{
  "num_hidden_layers": 15,
  "hidden_size": 160,
  "num_attention_heads": 2,
  "num_key_value_heads": 1,
  "head_dim": 64,
  "intermediate_size": 320,
  "vocab_size": 8192,
  "hidden_act": "swiglu",
  "norm": "rmsnorm",
  "norm_place": "pre",
  "norm_eps": 1e-06,
  "positions": "rope",
  "rope_theta": 31900.0,
  "rope_fraction": 1.0,
  "qk_norm": true,
  "attn_scale": 0.125,
  "bias": "all",
  "tie_word_embeddings": false,
  "parallel_block": false,
  "init": "normal",
  "init_std_qkv": 0.0362,
  "init_std_o": 0.0,
  "init_std_up": 0.0362,
  "init_std_down": 0.0,
  "optimizer": "adamw",
  "learning_rate": 0.00237,
  "beta1": 0.9,
  "beta2": 0.99,
  "weight_decay": 0.034,
  "lr_head": 0.00531,
  "warmup_steps": 269,
  "schedule": "wsd",
  "decay_fraction": 1.0,
  "decay_shape": "pow",
  "final_lr_fraction": 0.1,
  "batch_tokens": 16384,
  "max_seq_len": 512,
  "doc_mask": false,
  "train_tokens": 188500000,
  "max_steps": 11506,
  "dataset": "wikipedia_en"
}
MLP neurons of a small language model. Each row is named by its layer, matrix (gate and up: input weights; down: output weights) and neuron, and shows model dimensions 0-159. Each number is 500 + 25 x the weight over its row's rms, rounded and kept within 0 to 999. Numbers have three digits each. A neuron's up and down rows have the sign that makes its largest values positive.
After each neuron's rows, "fires in" lists the words (lower case) most often at its 100 highest values on Wikipedia text that the model never trained on; "fires on" lists the tokens most often at its 100 highest values on Wikipedia text that the model never trained on.

L10.gate114:478497480529498500514496479469499517511498454482461493481486506481497520474481486485523490560496526554474493507491525504478519491462514491487512514465466485479469528527496529510536506544512488468515497454518550446464507498495500498521514477451523507470465519529531506501488542487507498499510494509499524487493512536474500551478495475530498496489508479485501481521515536496531490530484506550499545536599457535508530537459532488507506506505498514487512494484504488478562466527477473
L10.up114:467471528512488479522494471512468519512496489524566520494489506528494486486500529530521499458454529495495559471506527490473473492494485461507517526474498500508547454483479483476491516526478475501484491495496511503459509502490502536543496544523491498475524485467522524497511489518502502491514482486486522476462527515531479503524510485504518473480459471506468474473473488491495451450494499447451470554554526505542488521542502484530502506500457510533477467479512441503486472468524474
L10.down114:484479446503495485468521514513495460465540469538490493526475485523463447515494534478477497477448536444526503519503549470536499478511514530474496501454532482452484467492505511510533536472485465538446508491495536501507481495495521502489491448480486468500519456508469522554502495471451520449502476485493498464479487526511499506494518542517475523495480486482482517485475483462499487486496508501496490520531496472480466469498499502553473496481509486512475447517486489511496509476509476
fires in: "and", "not", "or", "than", "mid"
fires on: " and", "2", " not", " or", " mid", " than"

L7.gate169:554507447484458469514493494479536479498475472470409487487484492514483527489542505512533555536504515480527507452494497513494466529515511507558477477459473473506478497503492482507505520434511500499534488500473444466506499478463486489499544498497507491497520527480506506499481509497500486505491478472517518502466470540525545510511482483516512520509455475486523441500516528505497490491517479506483520497468504540507503497486502530494520509493514546469520527547524472467484524489501455
L7.up169:469538507484443494516521507503512481502524510506482555498496438475503495516437488474507465493525521479490541522484496567537483514491460493484504504502473497461501480468501511495492510500499486527495558484511505479525468507476479546505488516503509491538483495505512475492496483489542510480497472547484545513482482521466512502472486441472483509517465524500468516463537526473519480517542452488508549505491545484471522514521455510523500494469500513518514557506507488473472454508472488
L7.down169:509491503486451458514505488521523472501501497469493492527477457492440525516474493470551499520519508493514521502506523474556477469505521512502495478511499522487534482465487524499520489466466509491511544472484498496489494456495447519531488552511479516487506544525553498476485504511507470552457472475512518499478485503546454484423530459505469516477499526472517483520492508481537514545474512515511506507488522525470541495495515476486539493494529483460501553496499515482494523492471518
fires in: "which", "first", "same"
fires on: " which", " first", " same"

L12.gate232:505507501502530477555492507481486528494494506489521493513566474481464498510524471493498518536476554523489531513472532543485494509505466514488522501478467476456518499519457499503538532560502510505487507457530499491494494493492533518546521522495500525484503521564502479485464528478518498507489470533452555511480478511545504497491563458516505521514451468502500487503481490504528495509496497506464446511522529493518489508468490510505485468485546466497512462514532550488502545517502497
L12.up232:525480493531513449483496520510519545542492477500527522514514485483476454481520442521479484491477513541469504520490473530477516529526549508460484527483506525460523508476505479476490524548525511505531507483471459532522526504487534535538462448493511525539500549490526493528498511501504501503501538531489512529481520522506461474487482528501481534505493507438495527476509486507477503475531541482514522462496529486528471505461495457460527491531527507524500507529500494454501515493475534
L12.down232:479483467492519516517481476508494479506545512505506426497510512571556520494482508503504469466503528503463508505494529481505491435520507541537505508516523507501462493488486500549466479430489498543495507489498497466489506500545537520494498490525478477451498480513493498495476450503534499552525500504524517529477486523476496539494495512505549523458481525510478477479475485493495514486508441485470490509458500494484489488503480535475508516478449525482480501449463471504492513493495473
fires in: "and", "or", "team", "very", "orca"
fires on: " and", " or", " Team", " Li"

L8.gate133:488518517478509479501486516516520515449499478491506466465490485474502520522481479494533506530475497480502478497472541548462512533505506487506505507466489479491504520508528507488553479509466504469500556451495513514480563509480487498498543512450486519490512482504464498451512525509519469483515525499476537505496478544507482553470505455485539476461470490472525491531469496458500478478508478524544463480489479487546502482512555436542468479487487486502501507546503495486485537518494506
L8.up133:485498481515460499512486525499497537502513524478509441483487523466504534514497470497497449520540511517501483500476493520482499509512476535473543500499495461468517515458500497490495513510533496495528529465502534520480534545473524487509535510526496511522518511505463504501497552478493488504470534492484517547488500520465504537490478471512520479482516494485492498522492483483524474473523506506521484435510448522565483521509547476515505475547457435497539499499492511419497496459525517
L8.down133:526472497507518499495467519475458467507532485485503506474450521491510477491537470515537495502489538495483491474554518503487483530433521492504538488551495513511488474506479502455524486494513491535490536542468503536487471454502510531496480471544505515457513496554515532478506502513481472531490527495522517494485517497490469489498500460495529522491514507462483552509526533505561450516509478493463488458498456501489472487515537472505460441511482494495542508528479500484518503474491511
fires in: "of"
fires on: " of"

L5.gate6:489478523510481439532512497532503470530488504500460524525524531514477559464469459506537518481511493516521537485492535512511531472510474498519490461513483525441490510478511497462538510511478468506501533452460480534487519553524495466493497496477529487500493529484509482521463518509498517502477443486521493488460466518501517544469529481500488457506423524507494462482493476484500522465542523488490532483463502527484527477461495496471496492475510495525508498536471517528495514488507500
L5.up6:516552519458541488508492499514512509488506494467517486518481485461541462492502482513525496496493482459489471489505501483517495517526531492482482525457503485478489490442432542510514476500484480506498522510445544487477493506522494512488485500465502517498517496494485505505490527467523502474482512479462479515487463481554469476480516484471528489530500534534495543477517483522552510453544465549494550549475487475514519496485486490523543494497472473524518534484488476482512447518552480
L5.down6:467537503511505489476509490460545502501558497518550475490468498497511480527459476549530490519519437475509489501491429459502477502502510460488505543498470462534485507475516535466501494500461462466514528447514516458485471507508520518489504507454519496497488524469477489534460501500525499479488477505476471522511522516499520492518511478475481537570482501506507507488471538526531530531479472522548486496469491506499524510519486488519513473470480497465515497510531480504482467500516463
fires in: "medal", "final", "politician", "finals", "of", "first"
fires on: " medal", "final", " Final", " politician", " final", " first"

L10.gate267:515494500514467481505489505505466508493475496478525482463465498471483461515523497521473513506507504505508453501491551545478519545490503491482493539469472480493514496504507478523483486524499425501515542506516484468498507546537476484554492542540527505525503488523471478514464485505494480443515505506429510490466503511523506507479494466492498489531489476455461488557492522481573473493515483517484488495498486517513482475525513500509468507518506467537474496534494530452489484446518527
L10.up267:547511525488490474489523485490510495469507515510495461527482487443524483532507460495569490500480509475447505505538498482512481482457531522509518489527502492468499540472513497453517518505487549487478513523478478514517515488466495480520474496508508570493491500523468504531523474507503464519502530491490472516494527537486483502457513484477500492498532536470502535531519510525533533528503496460508462537482471499504477505541470467519519544468514468516530515490487509496508536514422535
L10.down267:525502521514536502523503524494485508492537547471474481550480476534534480499496497497504457487494518459480486528515524481504448492509488512518483475538499515486527426497522464469506489472514459540490505541456484478483521497485513458472530484516489506513512518484488516465530470493480522445488504556520503473532520471507484482450429488521513494498514544515486501501487491506502494539538480480498474479489518496498474465537512496507481505509482503537458484541522504469480544447513503
fires in: "of", "among", "served"
fires on: " of", " among", " served"

L7.gate47:473505523476541506502484494483502489470536512521478464465525487440478499507527488502498515493531497490485511513545535524483504491554563441461485525464521498503517510507525495509492503531530507509512516512516475481468543518511509511486485519505505466487510521465473467474499533535494474520519528536469520498474448482525540524459463491512494496470543462432515528494492482474485506517451520508509519489492482532533497491494479456434492512497478479494490491537535499506505525476493454
L7.up47:544498515468506483528531492542510481516477544490517522497461477504496558487504488461474473532524523495488529496454532472512510523497493513474477481471485521539518488466511540487543557477496506517454501477484511500534510508464437486476479535469522525460478501492466507523503497548518523513474512446508494519509493507501490463514517555484523472504518482504501544487540485496558505482492476472531531487508508499534522546493474467533499532470486499502472542516515523488489521517510479
L7.down47:555473545530481476501498465517544501504469500524520454494497516497489512540511492466511538481489565511526519512534573505522490504459490511517511519492496504507448463479491452508517508497479505504475547497483487459513501504529512528487505528520492462462509504500495554462488506470516477508492509479484473504457491536478492529474497509498476507476511471507483468511548518528527501499557556461463509487451459520514494556479485472491492535512486501511510498517518492507520535516511485
fires in: "of", "her", "uganda", "few", "his"
fires on: " of", " her", " Uganda", " few", " his"

L12.gate297:561519516488524469489516450514482497463495492467496467516501494523464504499510521498515521450549522483494526465468479494539495506491523499489461480502494528471517525540531499517485508451502520515533523511491484437498493474504541502493459503487497473564516523496469523476483481459511506481542469477487518516502490468476473510475495444520457513497478486477489515544512492474498488518539474450535526539511535494485495511501507477501474491518525518484506446463541509480501525460485530
L12.up297:531488526481480536480516499483485506477506454473432492471501467519471447501487506449482528543494523501519503471483487519517471498500491541445496516493517475485524494506463498481485565514491476496556503520480475462527491504476457470497531495442517501505440533524536523532469472500469502516492489530479550496512486486515498485512524505498482474506500495488531501516544484532471482494454490507483509528467450490559492498527503488486540509483492493503481501515491496467478508538469516
L12.down297:499525551530474506465463510519485497532475548490528487471491484468524512505507490504558538496526494507509513497526472498487497465466508516519449501539498523521533485494557465507542493476498454512461538482522519519448489522491492522529519499516507521470507478502529484479506501508520507609521519458543520521457490518509495500507499464495486469494529486533457493498564516510480517481531495487531526482527494525474530490499520515536502494504462478503501525511503510532495507503511504
fires in: "it", "also", "he", "then", "later"
fires on: " it", " also", " he", " then", "ly", " later"

L4.gate68:522460486502534468508474478495525462517513514499467501510505460493450541521512513496510458446513546484482471503507492508502458461555458471501453496483515505503487505478481502507488471485542476491501526500480520491503495487497519514502570497519477492462477468486520489473474537485490478464529524537502533520514460488511509474504460498483493487495472543484511455494494513493483549520502462488526500473479453492514564474566487478462507504486507521531479534515533472477509475500492484
L4.up68:496505497481520493519483486490489524480536505494525530485537491532507496517536478463489475515488513466471468452504467493449490485497491518465446480496513514474535507487521515461499486546499512488512494501463538509469499511499533523532502464520433502498479425492482461525514549487516489530490513513527509489513434510487543476487512485499500492505466491420519475493501479500539515504495532496509479462504531476515478546524503520513478518515488533486485535539560495494497518537497499
L4.down68:510496481523471502506504498496472525493483534450492484530494505476546456489493523502470488479566503516528518517543484478475507486450548508495489500486537465508474488535486495508479510513470524496505466550519537498500531470513540508441474534495462483500493525515496494466451501491525538534503457480488494475535459505492530506475550526486503506482551510505453523497521507550496485520508520506482509511530519493494486505439507495511454506510464535464465484502488507480526548493492484
fires in: "from"
fires on: " from", "y"

L5.gate77:491486510515540474527496499499475496484524489483490450463514493512500477514540526491461528490538504467515482539531517491503507521498466505497534499430482530518517505510494543513521459449520520538493486548513514483510522411501508509509506525497463544495493507535517476513453489532477489474497513543558496468518500481508479487450503508489511486506490489498504505522460511479501501531527542495489478520521439527478497500563488499480531473466525496517493510514527466469488471524502525
L5.up77:498492510463478554481509528504505527503503464478475539546489482512507497514501525461477485501510491500479504486485501497500512470501485483518554473497522573511532512528472497503503526500462490501448483481451478459501470533470530468452522523532501491551450469500498468516472476451505524498491489504535507498502505500498546534490535525535481522493529486532499469519493509524501518508500501443497511457522456476460486512533512486557494505512530520486527474479485521527532509540492468
L5.down77:509502477544544487510536469488487458535497539537521515494507494520482498503524474502503532456501500471471506508548463486519471563478491515459501470534462478494493470461510483493485469488506479486495498478503530480495494491532492514510491505482495456446522470487523520490500538514494448535486521501513498493491545494537493489498471475469578546480458472524467523483545494522497487554528498494483486491441540479542479487521476492490485480485494500506497515462537508515484489513489493
fires in: "during", "that", "to", "following"
fires on: "ing", " that", " to", "1", "es", "s"

L5.gate159:517471532473487502513501502468518503450518500534486498468504502480456526528505522449487584469502506504504453494530528498557554477503485517525446503486497515513496500458495483449521517504481503476492510495508521531473532515481491519503480456515465489491498485492459431516535518511493493461523473498479501488502510477511526506492455460488550491476473525506493441506476524459507515477532492517501465487496507499520492501517488491499471522466490485525525468468523536495499499514440522
L5.up159:486511457500457492525505452529493513480491515486496514521461563472523483455477472478484494543575493478509450468534479501509517534532488538485533468511477499464494518483504472517508503512474482560492481519524518438500483501483491475509497502514486500451485517525507490488470519474474510503464528462489490496510539485550466552492477474515488489484454452512504524522508520477511502487529506501494476497499495515476522499496511486529487477529514468489564472468537520517497475512521501
L5.down159:489468524508488563496502443498470508471505501468474493487518512469492473474502509486468517587551526537514499460495502522517529524484532552509495442523491469472465523502535524493462521496506507524472516494501513506487492490469512494504478495508478504469491457513495461486471551500460553492487527519489475483518551481517493480474479447495552451506509438498500505516510509493512502488498501504506489468513512482453486513519525502516490479538532494533532515500511520522507503470481482
fires in: "of", "by"
fires on: " of", " by", " b"

L11.gate11:504477509497504550497500488555497472491517491462521483449553476490494477496483516483498483512500496485508500480479505537491501503507519463486551498465506498504523529523516485495454491491506509506529494508505480523503516543471534567488491523500488494531474504504517476498497499474493550504519500479475482506457447468565487472489525538499488490480483456458484434522426481466511492477477456489528528493473534516512489519547469497526509516481547477510512477488527502510489468456483498
L11.up11:474511486484493503513523454486490536533507521537476515505518472472513538524485510440524485539480505447520503538494492442508471511517496515544526515512488533523524502493499492489498494484511508509502521468532524489498440493510497527519469485491516521462536485529481499508491495565473498534466471498463469516472492529498552512482511502489473526502501516510516514470494505507523471536510534455525484539492565492490507509468513532464504457515533483494518521497470453538516530510471443
L11.down11:501485496489559511503501484472523443520480488535536483516495487540448519475514504522528459475514508508531496504492519475463499509504506505465486491529550510493519537538511483508452482471504472523489488518514491513470527512523478540476477510500549468465486452533495479545507526508519502529533537475495491539474500439470497533555452506535560517495478486479478484455485465505482489485518457465490493476473520518521482510514484477492484528506456503503508490491540512508494531502502508
fires in: "born", "it", "him", "himself", "years", "name"
fires on: " born", " it", " him", " himself", " years", " name"

L7.gate239:459512498529523475488525504551534498487501525488477476482512514485488504545482502485536531509469499517498468542506522483488526526536508479487502539483516469542472491486513485511490471504523535529513492459531444518489530538495454472512491483470505492484467460461485458478510490504489497478535497493536478467449476547488512479462477508508499488477517533485469485547485538477490522532545459491498508523499483530551519447537509496476508501474477529508490508538499496498458556524505502
L7.up239:527458477491542482468466489524495526552548497499524537474522457457501517501474510492481508461504496445466498493510515478454452545466549509497469530529536539537478468483534483498490487491504462502508506506509469467495485487470470535504535462509501492484455515439539499501494538503471530530469519482538502496490486519513476490525500501515531540485519503478468560500478511479540505486507469517506520489493491498503501504525485477482499530497495479485494456535494496519466531518529505
L7.down239:477492478522501457490534545510486497494541527492522493494506516474492513471524469480526474527503477525536550494494496500505500492501503505490516538503465459516517466479528489522548458505499494497463514496484520478573490487474520513507531433483487482482524468491522479477466501475513530501479531519486469487451513508491524525502504533465491518534522524528502496501522484501519573462447490477491513466503549456432482523493533536510462516483531495514487493479472520483516498487504473
fires in: "his", "of", "the", "its", "their", "from"
fires on: " his", " of", "8", " the"

L6.gate80:510465486492506494524545498522521468510539532452499514475530479523475495533502476501510525476531522528534511440549506508479485499532497514503541488472488485511488511542534506466501487499476506494534500504493528453497492436494513505478462513518461538487476507537497477492467522451510495507486496506458474463475517487466487505486544518507524495514496499502510443545489511480532527485517474500530481520493462550481489483502529501545486471476507500528459474527501475478488451555478529
L6.up80:500450451503480544509532514462512500544482466505465515466483514534481485551506512503495471521502499506503501487503491497513525494463509498578471462474480506496488472560507498520524506516490540468488499517473455449544444529474479485508487447517521511506506505517512497515453497513529516484498443538467466541503519546485506522503520489500509506494509476529473458459524511490502543476488506499468534553472513483535496499510501533531511474504526527475498508483500494530517512498504491
L6.down80:554501498488517497547503487501542525436516502480517523501528498499464512514484493511525515466510530479505525489495499494477498492519460508473461521500459497475498541505517509507457476501469516480500577498508481512511528490481520525505494506463498492468480545485477500531490493447505476584504497501482469511456567474514447503443471531489488524520474502513524453484494494516521489509548485522553502496517466507487497543528492486501523493504511512519474505508524549485517495509485497
fires in: "which", "during", "to", "but", "served", "following"
fires on: "ing", " which", " to", " but", " served"

L8.gate286:503484527520486511497488508516494511478510466457456547507511470502462525523506530489530496507494519454531518460529534500546502510511515519488521522503463471482520522473550517530547510484521511509500514513469492471491452438457461477531487502512508519490457507535513476541484472493495525505494480500519490505485493503483501510487518479490471485473495527507513490555523516504496459510557538516565493505503485529508473504517480509465497478512583515491540480524528449467488500518472492
L8.up286:487535483515457479520542508512504487531553537487507494500532485458470523491488493491550496507476534521506553497473470501482481469525540502478499495440447524465467508479496472543484526474498518479513518504501450504443488457517502458500530500491496498530471519483482507469502519484518497506469517579451536512518484499501526522494513506499483500534490522517483480493506491493536441490501475529494502504493502500517493506494510485527496527503533555533549507504505489460494462526465522
L8.down286:529516518487488483485549509508537489514530477475524469535514478517476526538498480501484516506491537499549539495523482493494519470484521514514502507497453480467506469506506561482500523470505521522500529513526482500517486506501494516496510509556486483478450543485455526498473488476501485612499490537511484524519478515509512536493478467501453520474555522512537517515536486439486526488540504497515502523455481484499479519508500534495501511503539486475511499539490538482517480501501490
fires in: "she", "he", "it", "which"
fires on: " He", " She", " she", " it", " It", " which"

L10.gate271:477465524498489500513460511487509529418473482508529467520528438458485488522518489489478483497441521510463506532488537544526446532491462504475504519524477487490506520505500459511493500514487502516507496474474533484527514494558497540526493506465489518463504519515539491524482521498534491509497490520532473488465490522522470536507494525517523517464498439505480502482541491499467458490533501485458527504517503493560526544509506522475483492540482534499484512507499503502462509508514488
L10.up271:528482498531506492558497547512456508468477510507509535478496506514515518499482481530522493512519503497480482468492508488493493419500497461505484498525535487457443496512495527497475508514516458460494484494498474467494509477453468424472472515471500460474449501504505515473489490520514524473462466491543521505507491471525485520505498469505513471478545533488535479512515478476517493534485519452463533517510469479531496503505497516465475533492555500493475532487451493488488485523494487
L10.down271:489495529507511488495493519485504523484497479476497468508484510465472530499490421482543525484476453497521467505464462523550450505463522508472496476494501485476464458528505547530519521455491477493483517497504517466501504473543484489497487543493490506455523487465528481441463482499501505494493505504496489445519503520536502473526515517481411509483518503511501508485469517559492473524517505488475485522470499480495510457481476500506469531509498508481541450488505501506520497511507461
fires in: "no", "that", "any", "following", "anyone", "have"
fires on: " no", " that", " any", " No", " Car", " following"

L6.gate10:497490523479517490454521484522513489499522503505488507455533483578485522512517505504483482486466490497500487507522531539524489515503495472518491509523495544533474572530479504508548459470506512490486518477479509497559504525509462462495461532444475553503497490498561478516486471501499502501509464496489492514531449505470528537485493509484489493475469488505479458515509536513479465517516468488497467546520482498485478479567477502480489474468522529539488522509490468498527494508500518
L6.up10:547482493552525492476502475517483455479480489483475512521562518533505500460497518500485451493491512501481517480541531459526492497519502461503502471560519539479464496548487481483496467498531510506504515470530525528541478500478519505485475505485510525465515486527512518576460498510477531518487485494502456525512470497495521486497470523493483543472507465517509483507587521523515472498529516449505504506482516507495471512556494535496522492521525496512506488484509503474527468499495481
L6.down10:478496500484486448481468503516399487485473437520523503544492498489439491457484493513519477477497505465507515482474523499522469484492527489497524480514503531479527521542523470492485529531494506475520537503500460470518503502541506520476496495524525528484496490509493470472507509507471507600549477476525489503438513464513473500465505476482478485513532497516528488511504501468497469512507484483506505502535509498491487505491463515473513492500517488526513468469529529481535477512521486
fires in: "have", "not", "be", "can", "cannot", "had"
fires on: " have", " not", " be", " can", " had", " cannot"

L7.gate184:481521500485506453500499485515503479490478517518526496520480440496472463524492511508492509537488458496527512488505538532534544506487520488540523500481509482549523497473516496537526513470458478560473527481482517502488534506491482506532499513486541445495475508506511502507481485543463500483561509480504538499493515515501514499488520498528517444469537495508503502518447531504505526491496524485539529486499500462522515502462533518504485508409549512489441501502535513524494524487488481
L7.up184:529473536502527472465542486514511522473482520548495514490550504490509497551528486503527486493430505488508476475536500445522486452486489507530490473500481490497472489516499515510491455516494527522480497465507532465485510486487506503460485495494495466479509462529491500501485519523502486519492498524543494519461500437482536493543478555508493470490529530483494468540465491503507472509490502502483483518499505484480530532491512483576529500509508481509450481481529472482459514502460559
L7.down184:508477507483473488506532533486531503545512514498483509507516506474429542509488537488479460508509466493496506455495515505533510480481549529517476481490549525491542446525502506473518478504516521516540500525509495518514451479473528524489516504508543488470491478474523481505496469507484496515534497473467537490491503462477474526499500504517618495498486506492545481491479507516512505482512515508519501497534540475518489509531506552541481487489516543498518472511503514469517479543518514
fires in: "of", "from", "on", "defeated", "to"
fires on: "ed", " of", " from", " on", " to"

L6.gate87:503489502533484483526494501539480511523494475476460505509496446548481521512502511445506543501513521485535535513523459527480447487490538504504530444528491504495505514501519468474531480466511504502514505489469480507526486454446478493503441494493528528456482496540487491488495514475477523493485520500516502518527495448515526510486517479501489488522500501506541487477462519432506505485538478458446508488513524517520481502517452528501476452504526547492471499495529487526462492504467472
L6.up87:479461518439502495479480455511481534530528466480469534458481490531480521532505455477526531537496514507506519507523505516492416512501528522497497500486476466487521451485516519500513512497497489498522522489487452507528498517519497502499503481482488553519482516482510516487482531508489518529520490514473498519485516510488503524529520470494505520469517500512475473483467533471515487501488509479506569523487516503481524526527501518537473505547491551511487553520485530479448484441532558
L6.down87:464477546504506473503499511499489501465467504472494492473525504515458516508483471478530496525494504541508551463476484553482493466520500497498499522499498463489549496467452520476427510507488503466509530529494520509462527528474478541512502479539533480521492516510479479514545504495530481578437517510505525498457524484479489512531509486508509508517508537476503463500501544522507504491530504505497508542516503494473509496508468534454531505492506458518482545481508478454487474525524506
fires in: "which", "also"
fires on: " which", " also", "ly"

L12.gate1:528491474498469501498539536528506527454507466467498537485489496518516535541472493488492484474523500489542531489514512530487498507500533505514481488535500479486469533499533520517482514508519514517483490532475479457476477514530484465500519512493513524503538527527498522456522538481493490478507497486494524460532509493504502550502489473453461523507499587497442520516453498480537503502539472510498492489454493481509539484526481486502469449516544514445530509468465491496479523477525521
L12.up1:500564462569482520517534481530499509539508504498507502528533495482507468483533544474482535460502510478528524494480458516509503515503519521479482519484470487484486501488497499519474504460571502503492493474480473480510507490511501468535540466504485544499435512529493505499474499490496485498496483563509553457519500490505494501507523484519494479491467471502515507521489504470557494506473541539522481480517544492520504536470510498529495480513494526461523460534552522452512508478504494
L12.down1:450483496467502491492507497471508474506542493518477521503516465518506511496493500527564503477473495516536513507478439506510519487478485477518467498527503498498523485518506473487477497501441493484446525497474494484516486526573493513522521498501520504493498463490476469497457530512499520622492488536526498495569485510491445510519537480476491497504495514486508512495496522519486478517492492500468485501500472528492477514489465498471509505522524487537515549478492496535507485457525534
fires in: "he", "she", "it"
fires on: " He", " she", " She", " he", " It", " it"

L7.gate36:501501528517508448485514483503503501493510474509509456463499491474487510491511524495506494535478493477478496454503497513515544556525530532441504559505449479501497506486529482506503534500487484529508474507518486480482504534448502491523463494541523510519485495533496458472499534535501530492536498500523509478454473553480462522501490534482491455473480524478538525554500536504507525506501488520505471492509506528496568479516527473502462486502486489476491487525492427508524497530458506
L7.up36:472452506501500499490469462505506463491509542482488509511507509473480529518530447503486492540507525477452441478493532504555549517534506481460506486497506551502493493534505491489472484494468535530499513542512516496513462508487477479528486501498478483487461489523514527470507529512458508538488508503515567491474534470541476489498517502515503516493449511497487505498521525514499470536492495456499516514476437512505515548543521505519482514474451480510477483447482508475491514541499518
L7.down36:509511492463515498509466511449497446475520490530511503469515549471428500477484579513503509505495488523486535485486464520483494504513473529522538475499520475499572536504497491516479494556516534500532495526501493481495510493476469513479516526480488507497544509508480522528500483514506508450530479503475508527448521478509477508513540542492451538496469487539491512514520508456522534484453510499475540516495537467520500521484501483502501482470512500504464494524506529467540490503490500
fires in: "of", "addition", "on", "he", "about"
fires on: " of", " addition", " on", " he", " about"

L5.gate298:497454532492459502542516477499474489497530501499505538490539495467513537521465517461505492543535461510540526481455476487530542439452495478475498488483475469481488536487487479485506533531488555530518487537497480519537515503493494524526493502461497521466505560560501464499507502495509535505505474524510533481501465495490447530485468535481472473481491511475492493455483492504485494529506474538497459528481503491509511517493535500520521498502489494493513508515525469514500486442464506
L5.up298:482497480565517497474524451516465524489497494511480518504486511451556516491501493523507478526509479460498481457493461513496477520526491480479468509487530524494529478488511539495471530505473501469522505529486512476512506528538502529445475485469501435489538516512520528501484518547525536565477528521487468520478517476504521495486521543511495533517484513498466508504497481558509508536545495511493517522514540489507498492444489521520483461545472497526518482491506530483507476463508528
L5.down298:496499509503531483504521502467543498516534526469494522536538486484494498485488490510470466495510480499449505499511500506518480523530541503535488530491535506506526552559506546606505500481503425452481498491489501536464518461510529528477481465531512524483495502453514500472491508495512465526484493506476501517496512459490499524490513498498441521509512513544497504503482464507496512471532511527515525506474489494510480527506544507495507508468502451460452491492486519485507487507540504
fires in: "it", "him", "music", "personal", "organic"
fires on: " it", " personal", " Music", " him", " organ"

L5.gate144:510489545532481473549488478508514507510545519481533485478517474458441507504498494458482514488496517527494521509516498509524509516507484475520507521511524470511499491524484486521514496548494515527476494495502543533519503528502515508475469523516487455447465513552497468495469495523515479459539501516443515489496453477455526485474513473455517502514510485475507503467485501446453503475526558512495467507488526539471524488542494497483464519493506548506482476537491448491518512495458505
L5.up144:511498527532519525524487509467497506458518511497507491509514472500498526514560499495525476482491474477525508522484487478480491473480509540510483519485551490542523468474522525461508495491564479477498527487436499505514463500487538461512509471510445471497477548504484451521526514526491527494545497520486510476505448484495522478474552538489492471522505513456459481494491472505473491533518524484465493515513489495476527505509507573484519504499471528462485517544525481503503532509472532
L5.down144:485540487532449440521490486533512512518464518527513478452468522509538523518540517538498498493470504474517511496487533507518527498499511499540512495462512498465505523542541462487460512527506551512530460522509470517481465530484481473499511507511501489517531533473474516516541466503534517490499476469509473484505496513505509491486535576468490539506530544484494513524505456497452537505490486514473519531500532510521534498506518496502495538506475501488472492531473469496529555527494502
fires in: "from", "2021", "2022", "2024", "2014"
fires on: " from", "2", "st", "1"

L11.gate32:496461539545487444443531492536489490474497501483517507479520478492515492447493527493525531468443469476513503529509486504507502507469494515504503530545511470498467469517466483523527506505487495524487501485485499512540540535484446490476492505478530513512472516501529470516456448513482462498525461483459533547492486512530524474459474485511481469523471519503489463456503499471473467474491504492486475508522498526500475492528523547470492529493487483501499490504502463475540444479498513
L11.up32:467468458526484454474467493503463485518500535497514480470499444523504486480497537471504503450530508466523507545484517486503492488537501518550498495543467498467480475513494555524503525471453527506481529499484510482500485447517546502530463530498522518454468466515494520495511518521437530493444481498520480523480528494467520509503506546509515475513513490507524491480467539465506461479552479549489518527514518489510474515530480502481525502523487507513515505492480522509495485511497527
L11.down32:511504524492498502483488541465513467504459491522494477501502508498445523469508466521556486503551545483494507521516555496498525528495516508496463519498515521532526551506469511483521522505526468481485526511518559533485490512505464538512463491514463495490531489510526481499495511517509492562524454474482492484501506521494506514520494520488445518522474501482510476468486487492479507477503507487485467467514472541490544461553481503537447476467500499559503463527461505477501504503494453
fires in: "not", "be", "is", "m", "are"
fires on: " not", " be", " is", " Not", "m"